config = dict(
    d_model=576,
    n_head=9,
    vocab_size=8192,
    activation='gelu',
    attn_scale=0.125,
    init='normal',
    optimizer='muon_variant',
    warmup_steps=200,
    decay_shape='linear',
    final_lr_fraction=0.0,
    steps=13743,
    dataset='wikipedia_en',
)
MLP neurons of a small language model. Each row is named by its layer, matrix (down: output weights) and neuron, and shows model dimensions 416-543. Each number is 500 + 40 x the weight over its row's rms, rounded and kept within 0 to 999. Numbers have three digits each.
A block is one neuron, or neurons of one layer that tend to fire together. After each block is what it responds to, as a language model described it from the Wikipedia text at the highest values.

L3.down551:507522555496465469517574592532515435543574528531516509533501578528456453522607480527516498542494483514418538489391419494392518571526557489470556468488509591415501524499501477444516556480557469550539488519489629490485492496513564518492504507529543483491466504442518515512511508470513446559499558455499572550500506504535481609390525474470467522493499474530527512462453484464478533634502
Description: Second piece of a word split after a short one-to-two-letter opening, e.g. O+il in painting media, We+ek in charts, le+af, 3+D.

L2.down77:549506469567564508500480575504558402489459452553493515532429527465503512551532484501442533534444457452552444446508488489532473523533517508472465500557562469420520461554495462523593505502474511543496591510444535549453462578464442475487446508498516493543532538462561507532524551452586474517466493529480432510426536473526491464472525469469518498505502492502431489565440492567492510523493
L2.down232:508476535517478493436492489604411473504468442519501546545476562536477447626432474468496481529531517470469496552533464481464521509524578437535508463513469478483550552526504481518491512423516473455489517478544425473460537492548486481539516511509515530483535446497451557545492514436522500510565471510470574517476499542513523553502485497485579468489457514525477556469537553471471487483504
L2.down418:475459392512538461503480433527513506547559432485464569509535485532429513486446483514494533468521451548503505487464504475430540525506522508564499490517512552513556450448578405570510542541519538437490492463490441454508451512552540490488558482450471460558399523589528471471554479508432479498499555495529496535503487436516579483494523495524536486493474494429498477518557471491559490500456
L2.down425:537473517499446510514546509526534464496526487483475516410512428526405441504531579462519554556470493496568521504506519535487453503536515456477463503466444490445520534583450472449529511560567594471476525492483470494462497524533493507480533512529476505451511487564480527509493569476476498436525551473432475533518524490484506503489517526552560464466559458537442462546528519416534547502431
L2.down517:447524597564503626471425555472569601460498542495472468485557449505435531562496576506458492496503472470536558549613541479580522437477490520566507504489481577471547469531454506504562529549488497471518552475557487548496481494482554461552533486537458556501488481494476563501506532486522502542415520518524538552513494540540535456503494496506510462578557495464478497426568533521514541442453
L2.down738:528588573534497486443509491566532453527491537475477550498563479562487500528544532530549515557519521586498511506444465501442434496538498509442524597558510516498479485517493538448524525480487487571441418430479547498484492466499517497491502466472513427545473441473554496450516497465475419424506508515460423572490565440500460511486532480496534489549466455520511514456460478434538473484482
L2.down747:516438513472521392497513480555502458517504502489490517448532469525503576558445503425419518476485495529511446446557531522444464515526473465480476492510517468484447462432494427577531496461406478502460524531478472436525487496487443435467504457478505444530524505510523510477549482579458467494553454507467583547540478509479476464485456497486481498502486515560548531574504545542483477513515
L2.down1165:491497590489499440468546499434526565436532498389530480602477515525491548463507526513488476507493501488557464497453432532499451500508445497423506487543487543522440515568454558462562479514515490529427495463516448509502489536532517526542545516513427524520545533598494441501463462432456527507565445529444469469495511548543462484474462497573517536466512537489531511433489433520415480433436
L2.down1641:493488541525595509482512467546478547516446516503436489491546472533494497505523547510505455558573472513490498498483542502539526500482479586436583524507453492507489489498510434465530537499538520454533497511457423523531424498439521513509456505476467485464522508469467552483482457444542489527461488555452525575486486443509511471477536440512580521471499502523493497470490471471521486482467
L2.down2370:517497458474511535529516592474495535481472530453505463568501517575562483504477491504502495527421654500526424489519493499570522504493481520523475528537453517530517524519484542448422468429520496588522441526462500573452529471509498450502403478467501497456564475448514485467502509506480539501490442466496528433517465517521465475511472474553419493493504516447489498428544523562482605487512
L2.down2376:473498523483497518461497509536532488460528425460448521514525516497475514461562504462506543519460500554514536533515409536499554530507417460474472561545540446502480548595422432527485487535469578472525437484521545499518378439496461543464495495454532413393556485435483516502465488512420470473502538415428529471477501493486445574470506455471494437485440516461519504578466561569554502621529
L2.down2720:433475524526542565498488461502557499478514618554529526475495506478423484520531463485464445503497527511595527500392434452494483522551533517522461476437559494491376530506470488527467503427493504588480520463484494560509495485462423597488552544529516465493468471510487489516536470491503527498456561464453450483448386493512582469471479523535469441454567466483498514483517480488394523553459
L2.down3009:524492465598527474519477581505481449557529512526440466503505523529473594466531467471444442438514505443487557514508463477497505551518551520454553483556515452472466495512555514567504473518490573531495539531509561548440473447533392570486552496496492479511540474525470491488473503468429516498450483453503414455477564503510538548451514482456473483421412510479507467547479463538558522569517
L2.down3037:437510487504537482451498584450499544515492454512530452440499487535495520521466459497500504526506477549488490520478519574546475451433567485561471529434532460525537545487557429592582478522572546567543470534509449474478495486552437518367507525523478565507509508533520528509433504499516485489471494555510551534496549516494502560498515520523518469537524493476484485437490504524500546551477
L2.down3056:536536526506558498435433564537526429525530480555460544580479481485444543453526497518488500456473460558526486490469470481447509531452588484482470498499441557534579522462504521474479448528592506525426487477561509494475494489498499525434522511525453485513535475481467512503541524464519458518527527484520475539431505429564484508495533534417528439517550470428444455559490473499485493578561
L2.down3419:532456526478489511512518576551486490450533499452411510534486423568472532513479431532493407430541483478490560474462547491430460535485529474439548514541459562541441500517524578498491530485480505501560458557491516516536539482478492512470587517477509527502530446557508560499531523478487504495526517474510533478433561516467476551484487480498498441488522543519538495509463455549482485497545
Description: Second piece of an ordinary word split after a short consonant onset such as w, h, sh or sw, e.g. sw-ord, wh-ite, h-ike.

L4.down372:469480493536466450493445522487441494537437505534526479552491508477494484493568481488467528477469533534475550496505507453553484535546506481465455629506476572449563455517511466480464475535615418451503437442512556432523510462486532541489513545535465484463499464537474485469528542462496488487494546475552498420556531558502533492495520522571495522538518507571498398499557525514532482474463
L4.down1703:573452469580589467508517529480519574530464538464511522484509523524553434484466500570519576471489522408445461486483511476538465456474517486540468496461486474482519543441569477473511464503506397532483522495537529493517522490566478478554462586448472494494553481479570485521470508472471516461463466579510498548489466472490510527510527541473467553475564525567465479550577515476468606542479
L4.down2520:401508535485467523468517510525546451477518446465430442510536532566477501534548546534536507492445541510510475508489441516504471527445528534553491511506497504512501473494517572538463503442458509398517413475529498505489464614503475544474472510543482452438443526468493510486445415512547493527513478543455443521536566483507454502491470505560523469495484485477463555433561497579464460517527
L4.down3125:542548589532491479473531433500578485485466443519514505453557521551419547500547495595507524544475577566548506514485464445516442425507455418488534460502478540424510467504464481467509566487542510530516439432456526490542488496482497583541500481479460538466467479519504510519416523444527562459564594573442461482462484563463465579461486469480479484524586548459546511381542586459477498488504
Description: Second or middle word pieces of common English words split into several tokens, such as w+ound, ri+t+ual, sp+ider, sw+ord.

L4.down94:483475551496461478499435520496482475575584541496486489483540480527474436471556489480451505523469472505520506491469500461405475574561583407472547446518517533555550492481519509519482498510443461498448480612566533381484482501512519602471465464501478447465483463522480514441540530521458434467456549497538470457483458507491510544377413570533550498489522465498538448425514541465512527545468
L4.down193:462500495474555533611519508481502447493547518442531463455561495492526470448616447446510455525430528452433525563446437490505473542483544477500532515514481523480442537534575487590492467506457536467528509529545534511617499490530480554502477526493464548489478535481460484483557534473449482517484533518588479472536477579540504556520474511505545501537502474518495531534494457440544573610530
L4.down326:420547484470509489445532493520492508522533518450557582538540545449521463473496538485542399429469491514457470573496504529467515524473542516512486537478501466492524522509547504497518489519457475469500501522533355525526483537527481451467547527487442486468498512483490492574480461536488463446473554527576510558453564479466441495461474520565453506481481542540461568509484517546448452531486
L4.down2578:538497420514510478465486446431450517537562427453532511517570484581501514537538493465501496487553576544453469503483471530479517491457477559478543534510459485522431496491458484467407485443501491543496504508535526534406456536517562454445463551536511501499489493465558501462538550480494508455512504472450523473483525428567454591467438452466509582511525491545491521468479544475454511564493
Description: Word-internal fragments right after a short opening piece, above all -adi- in leading, loading, cheerleading, reading, and also heaviest, quad, steady.

L3.down1588:532466371461476506568517504497453520482535547584472546530613488514473512476501542472545480419546485479478528463570432539525416543521516476552543519550455546453421468578453475479519539503496497513476400523518476412533505465516500534476511588441504441478448447497477523495414557500560510545490532412535523510538481470454487548451473480510520445523472486530516520488496435562519508423532
Description: Second or final word pieces that finish a split word, such as somewh-at, she-et, Don'-t, MH-z, and auxiliaries like was and would after he or she.

L2.down51:547501481522499462447431524427470490571497442579468497453465514539439528484515499519586465487507559440480439503483574447489530487599541512433554455477514515581453455480479556579423473455485499470472498541526544452479596488511539466519440551452515530514484454422461444588537497487495501525456502533499511530493476495540505460580532462500508490446563486528474503478567539540557471518525
L2.down63:474539478452465487512497555413448505509558463453578490528528530535457569523442500510524543524483490485558496507523489513443512528489547487452494537454491522476500516488481574492528516540439482543555466494416574490559530445515504520485546505524526501507502506451503447442521522551494531572487520499521470519497444551464456547487433498491466492550542502494520536455491530535477531487454
L2.down346:537432520559570522440411485571563480533478474564479515534460530563526488409550512523478523549492517558443552509433445515499497495502524470488571511537487468479523556500577528574502482568473559500474458528513457510513542551463527478511509461531509499483429440537516506551506457475508456508472497516454466529471481505573492629441491484483541592538454457540442522495458489460496545501432
L2.down347:542494465524567530575393523585533438484485559469482527472512580498445473498452527495463465542529507449461534542575502443490486452449555549473482450510458455528517457548494480486493508464546501519513525508527492559502544448496565511494529495546491459473466480505525521505498539535534489520517436524489471516479555513427521552514556553421452553485460432448578505462497531457511547485532
L2.down606:527507397495437568558494499459540477504535490507449402439584555513455406502522472490488539538451511524574456477454514534475508546503516561528499458465532479468440505546448536414434522482476537502493517537505475529463538488508516455534514435460554520496441455497529460514489504470469513551501547487605479561481449501520443505430500469514473482479515511485484497435463578469499419449549
L2.down883:551536451530473555556444556420508449512553505545494529453467537526430538555535599490509493511550532488487508495407492519477497553537554515510538496510483524481545527575549467533486522535521528510504479427498505475514472513615537526525505505515502537498459434515435545568529549456541494525471480514453488488448449441540453477510503394503576424517529470491612470534491503509500488549513
L2.down1032:492442528522479525588521487542545464586487501432481475547599502509593539494472563562430492429469503479585535551517463456497536583486533519488470495481487517526533476535514494482492553452367613487528495499550515561432433475436502517453582507549500449444461479439519516510536475512478468498409500538464452489472407457501550554516450487537506450494512568539565458512553548503588487463528
L2.down1039:528445528474553526485499498546529458526460492573556532460501511536453544456491452465501539584473554513516512464515550552512578524442538486498541505476527447432477473482528533480447482481502513421489517472474421472438498462458547549463499504517479532511522468459524498510440498507585485420513485583439542502511492493486515428468447576490439549521535531468451521568517523491447521536521
L2.down1305:529555430486475513532505557483532509472492430495491470503557438512512534543474447497435506445456501544518534482531512474502560494519468507538509493459484559438516582481446449497516503524569500508477488453492450510599518579509534546517537582567442513502553468506444529490481579541492490461489533452478469462536455524464538568506481478443549530493446566551541453435447484493516540475492
L2.down1413:505508541502502517495558510567518519404515494570505438493510499497506552513524497471514504553500571474479420435446457522558474630527495434459493491479517536464538524506503448576516505492478407440528499560478542519529479433512468425465474491578490538495466477500510465579476481489482515525525494516502549563428418548498449518510571476496488567542464490508553523501519468442495565484553
L2.down1706:472461554521503472502527512493505460546465492505451462432458573475512483523505447507528521589444522520463570539450473512452473434476530527425596528529430538536510489422420490513485474475487511472498494512494504457529496521509553495524528460485502462474511463560442524483500503509481412552499485493471509378547476584581450475454457508505568552438505489461468451451476519558502502507530
L2.down2073:517494562502532618508459555515543483467539496581487451527522577443510541410515532547486412557539450453482513452500447532447520597520469558498494546558537487443604564500568504487454531552514517474476494498547576471453550440567504577538424572544528449427521433498450448573572452515440506460506545447486452522471454504452546462486490443533519544452482455479527485497490442520542492505450
L2.down2126:513575520498558507479547511525481513450530418491539531483506541518475498414552538592498511506523522519479440458394472486405449528513474508496492596499407497439478501548475508508539502475524510488440458496529473444465509477521519528463534509513522549408473509520558553515536491521482484433498492529450572511485473448511442539526550529503434478537445510520470516518434442490485574467547
L2.down2223:497497520577524526426473597535546479528503476459443453511466511484470466492596522567439460451497481548439491549480411492497536510439530461481550442534439516415430470533485472481455460535471494512481526470511540442441510488571548543483439534525493468517435464474498488499505519485535425435526480469446560536458493572456512493391548531502582472482508450461544521464457465473492497561484
L2.down2363:507502477490493495479497514546602477474443526470426472453530550464474475456464474527466494548540579499466496554488546555548476503503566533490454472530537480486514580498534411499505541507478491481437507436475483496515521469509505441534513451539466491449453542464551592519585424466553517474451508515498534502526517492521511536508513540549524536475466535391442553543446481558575485536560
L2.down2463:475488472551400582426509430632454405472538467530473488525462498607470498535546374508513541502487459579490545487519508465411497544557452499573507420525508546479402461451472561506482532549538517504462549550495484511513550490527458509538575489565515508455486479485510527535516513496517493553569458462553541569489557519512460512489447485460507559501490510516463509479487446528485505529540
Description: Second sub-word piece, often vowel-initial, right after a short word-start piece like Cle, Le, che, ple, as in Cle-ar, Le-adi-ng, che-ap.